From a checkpoint of a small transformer trained on Wikipedia.
Size: width 256, 11.3M parameters.
Architecture: biases, untied embeddings.
Training: a variant of Muon for these matrices, 170M tokens, 5201 steps.
MLP neurons of a small language model. Each row is named by its layer, matrix (down: output weights) and neuron, and shows model dimensions 32-127. Each number is 128 + 32 x the weight over its row's rms, rounded and kept within 0 to 255.
After each neuron's rows, "fires before" lists the tokens most often just after its 100 highest values on Wikipedia text that the model never trained on. A number after a token or word is its count.

L10.down232 [158 162 157 102 149 123  92  92  95 182 136 149 111 108 108 144  84 125  89 158  60 100  73 120  87  61 117 126  85 113 153  85  88 140 172 119 142 140 163 120 153 102 125 141 173 128 158 141 165 119 190 128 129 132 160  95 131  95  60 113 146 126 191 154 131 156  92  99 142 133  95 154 119  83 191  93 128 135 139 201 161  73 128  91 117 152 121 169 123  82 104  67 116 137 121 100]
fires before: " " 50, " M" 5

L3.down939 [168 163 127 155  77  86 104 149 127 154 107 207 103 201 134 104 104 137 108 158 128 152 149  92  77 221 122 150  87 144 139  91 137 123 154 172  85 160  90  91  83  58 143 180 127  77 142 162 173 120  91 122 116 146  97  81 142 117 113 158 146  91 115  98 146 101 144 131 149  91 150 105 148 145 112 106 158 131 127 122  41 128  94 137 134 169 146 175 172 129 101 148 129 164 146 150]
fires before: " to" 36, "ent" 14, "ed" 4, "te" 4

L10.down680 [122 121 108 155  95 126 142 121 130 148 139  95 119 109 122 131 127 125  86 132 113 147 120 141 177 175 140 130 130 214 125 116 119 140 103 158 111 142 137 127 160 190 149 101 121 127 162 128 117 149 159 112  73 150 103 157 114 106 117 115  83 139  67  66 108 172 120 133  80 145 153 191 171  89 140 104  95 154 104 114 137 111 128 118 155 124 127 138  82 114 130 132 152 196 166 123]
fires before: "ed" 43, "s" 13, "ing" 6, " in" 5, "hen" 5

L9.down851 [128 160 168 109 125 203 127 129  92 142 156 136 160 127  87 115 164 155 116 171 178 127 158 118 101 191 124  65 172 164 141 165  76  56 136  91 142 104 197 147 161 132 183 150 157 178 137 122 108 137 126 158 119 129 158 140 123 128  92 129 161 146  73  61 107 121  86 120 168 126  89  85  73  76 112 139 128 157 146 133  93 153 117 139 143  97 112 142 102 156 135 142 154  99  52 114]
fires before: " |" 25, "." 9, "atch" 6, "s" 5, "one" 4, "or" 4

L3.down211 [140 169 129 129 185 103 140 122  96 112 178  84 121 123 102 151 111 193  91  98  82 171 180 164 144  88 127 201  80 148 103 127 171  98  82 112 103 135 181  53  61 152 108 132 175  86 171 107 131 137  96 114 110 143 141 112 167 137 180  85 138 108 135 154 122 164 127 115  98 101 121 100 169 167  88 173 102 121 143 138 150 148 198 132 102 120 180 173  74 109 175 142 123 115  68 111]
fires before: "o" 20, "us" 11, "it" 6, "act" 5, "ording" 4, "ed" 4

L9.down45 [152 148 105 177 104 130  91 205 107 147 156 117 131 128 142 124 100  74 103 102 170 156 148 164 139 133 127 117 129 134 101  73 137 106 174 145 123  41 137 165 135 119 109 141 157 106 136 109  77 199 152  99 147 121 159  91 120 155 119  77 163  91 137 130 131 163 177  77 186 100 137 117 171 141 128  60  95 119 133 112 122 161 161 100 139 154 103 143 162 113 108 153 189 158 199 123]
fires before: " K" 11, " G" 11, "uss" 9, "n" 9, "?" 5, "s" 5

L8.down667 [138 123 121 111 102 101 127 136 182  98 137 134 161 136 157  93 165 181 133 126  97 127 185 192 128  71 177  70  85  99 180  99 106 135 112  46  62 104 117 156 147 149 146 135 162 125  95 168 131 129 148 190 145 161 110  68 111 113 170 113 149  99 139 118 178 148  63 152 112 155 106 116 149 125 102 107  96  92 125 147 141 115 152 166 176 121 137 106  76 186 119 137 158 123 108 146]
fires before: " |" 24, "'s" 10, "s" 9, "." 8, ":" 8, " of" 8

L10.down993 [119 154  97 133 124 121  95 145 152 169  76 154  94 123 106  62  93 104 119 154 115 128 140 128 177 131  97  99 119  79 131 142 193  86 113 159 167 118 107 142  80 143 135 122 235 126 127  93  95 139  76  99 155 160 109  91 124 161 148 126 128 136 172 119 169 108  96 148  95 128 126 138 173 161  70 125 122 163 166 107 160  95  96  87 144 119 101 120 126 156  72 117 124 100 148 131]
fires before: "ed" 33, "ro" 8, "ent" 7, "s" 4, " a" 4

L10.down1022 [132  95  77  85  46 139 110 133  96 111 106 151 140 105  71  92 146  79 100 145 123 163 123 178 138 115 120  87 164 149 173 143 167 159 164 120  88 108 139 106 172  90 116 156 115 156  92  93 137 111 127 132 166 129 150  87 151 144 127  72 105  89 131  92 134 152 108 154 123 107  73 145 137 125 146  84 125 119 107 165 179 209 185 107 124 196 103 113 110 155 103 146 140 113 196 165]
fires before: "ion" 16, "er" 9, "ed" 8, "ive" 8, "or" 5, "ing" 5

L3.down531 [207 124 156  91 125 161 125  80 178 113 127  94 184 150 144  91 168  97 163 186 124  90 156 128  81 124  88 122 167 133 163 141 136  90 159 156 143 128 123 152 127 101  79 143 160 116  89 138 112 118 141 175 151 122 137 162 159 189 118 111 119  82 150  92  84  89 118 127 202 160 175 107  97  57 111 135 118  36 148 173 101 134 109 155  82 152 152 127 161 185 140 180 147 166 118 139]
fires before: " " 33, " the" 12, "s" 7, "," 7, " p" 4

L3.down10 [114 184 157  25 133  73  61 121 133  92 170 136 194 120 108 179 166 138 114 121 131 170 108 119 178 118 116 113  92 123 107 151  67 130  79 136 181 105 183  97  99 135  90  81  69 147 171 162 163  94 136 142  82  85 151 139 170 156 117 109 166  66 104 129 134  78  68 146 161 105 116 132  74 135 147 143  74 163 178 124 143 128 139 168 160 148 166 181 127 100 151 150 102 148 127  83]
fires before: " |" 17, " I" 9, " M" 9, "ig" 9, "ment" 6, " of" 4

L9.down1001 [135  91 134 140 151 132  96 103  71 154 125 133 162 154  91 115  78 153 131 123 177 110 175  94  89 122 120 117 161 144 120 148 114  80  86 110  92 175 116 123 127 162 244 105 147  82 124  93 128 128  64 113 135 133 121 141 109 153 151 114 157 181 129  99 158 116 116 116 203  85 124  85 148 150  88 178 116 150 127 148 121 140 164 134 108 176 192 123  64 126 182 150  61 109 181 113]
fires before: "ed" 27, "s" 11, "ived" 4, "ro" 4, " the" 4, "ided" 4

L9.down568 [155 154 114 163 102 137  94 124 145 122 122 149 104  83 100 133  96 171 167 121 125 176 141 150 128 164  70 155 131 139 136  83  90 158 186  90 168 152 114 114 110 164 143 135  98 144 101 162 119  91 125 139 149 176  53 153 104 109 162  81 146 124 158 175  72 125 122 151 119 162 145 179 175 111 148  51 120 138 105 143 114 218 105 112  88 125 158 129 149 165 131  68 167 112 157 121]
fires before: "ed" 42, "s" 11, "ing" 6, " of" 4

L10.down553 [102 141 123 146 112 136 162  86 137 176 153 147  93 116 150 147 121 108 118  88 154 145  73  93 125 104  95  91  69  55 110 129  73 170 116 143 151 115 112 103 152 105 153 182 129  88 142 138 114  95 118 128 147 183 118 140 127 163  63 116  46 156 147 133 123 131 187 146 116  84 147 137 177 143 123 123 127 130 182 160  53  99 157 112 120  99  74 151  82 109  77 165 103  96 129 106]
fires before: " the" 31, " his" 9, "ed" 7, "ing" 4

L8.down854 [106 232 133 197 158 177 163 105  98 111 121 196  98 159 143 116 195 120 115 111 115 100 160 130 102 103 118 121 137 136 114 115 138  61 149  78 104  85 103 122 161 146  69 145 112 112  87 130 115 109  97 131  99 141 137 142 118 185 103 140 135 111 114 131 156  77  85 134  86 133 144 108 122 114 132  94 150  95 103 145 145 114 146 168 185 127 125 147  71 121 118 168 153 176 170 137]
fires before: " |" 25, ":" 16, "ts" 14, "er" 5

L10.down589 [126 135 129 124  94 149 120 125 123 105 167 112 185 165  43 106 124 101 142 116 112  78 118 125 175 129 120 170 101  67 128 166  61 130 175 111 133  86 138 113 135  74 135 135 100 127  85 124 220  93 118  68  71 118 152 110  64  91 112 145 120 100 129 122 142 133  75 153 178 155 137 131  90 150  68 184 120 124 106 143 131 132  65 126 162 118 147 153 115 165 170 131 196  83 170 188]
fires before: " of" 18, "or" 13, " for" 9, "ion" 7, " and" 6, " in" 4

L10.down883 [119 117 126  84 108 162 123  38 146  95 182 137 178 134  77 131 134 107 123  76 138 165  87  92 153  72  99 128 140 187 141  95 169 165 105  65  75 149 128  83 134  21 144 133 135  58 134 130 200 115  86 109 125 153  94 139 182  94 141  95  85 141 141 137 134  79  91 116 114 163 177 133 149 124 126 132  95 141 147 160 113 129  60 148 119 148 156 131 172 168 201 149  67 166 158 136]
fires before: " " 21, " the" 18, " a" 5, " January" 4, "ce" 4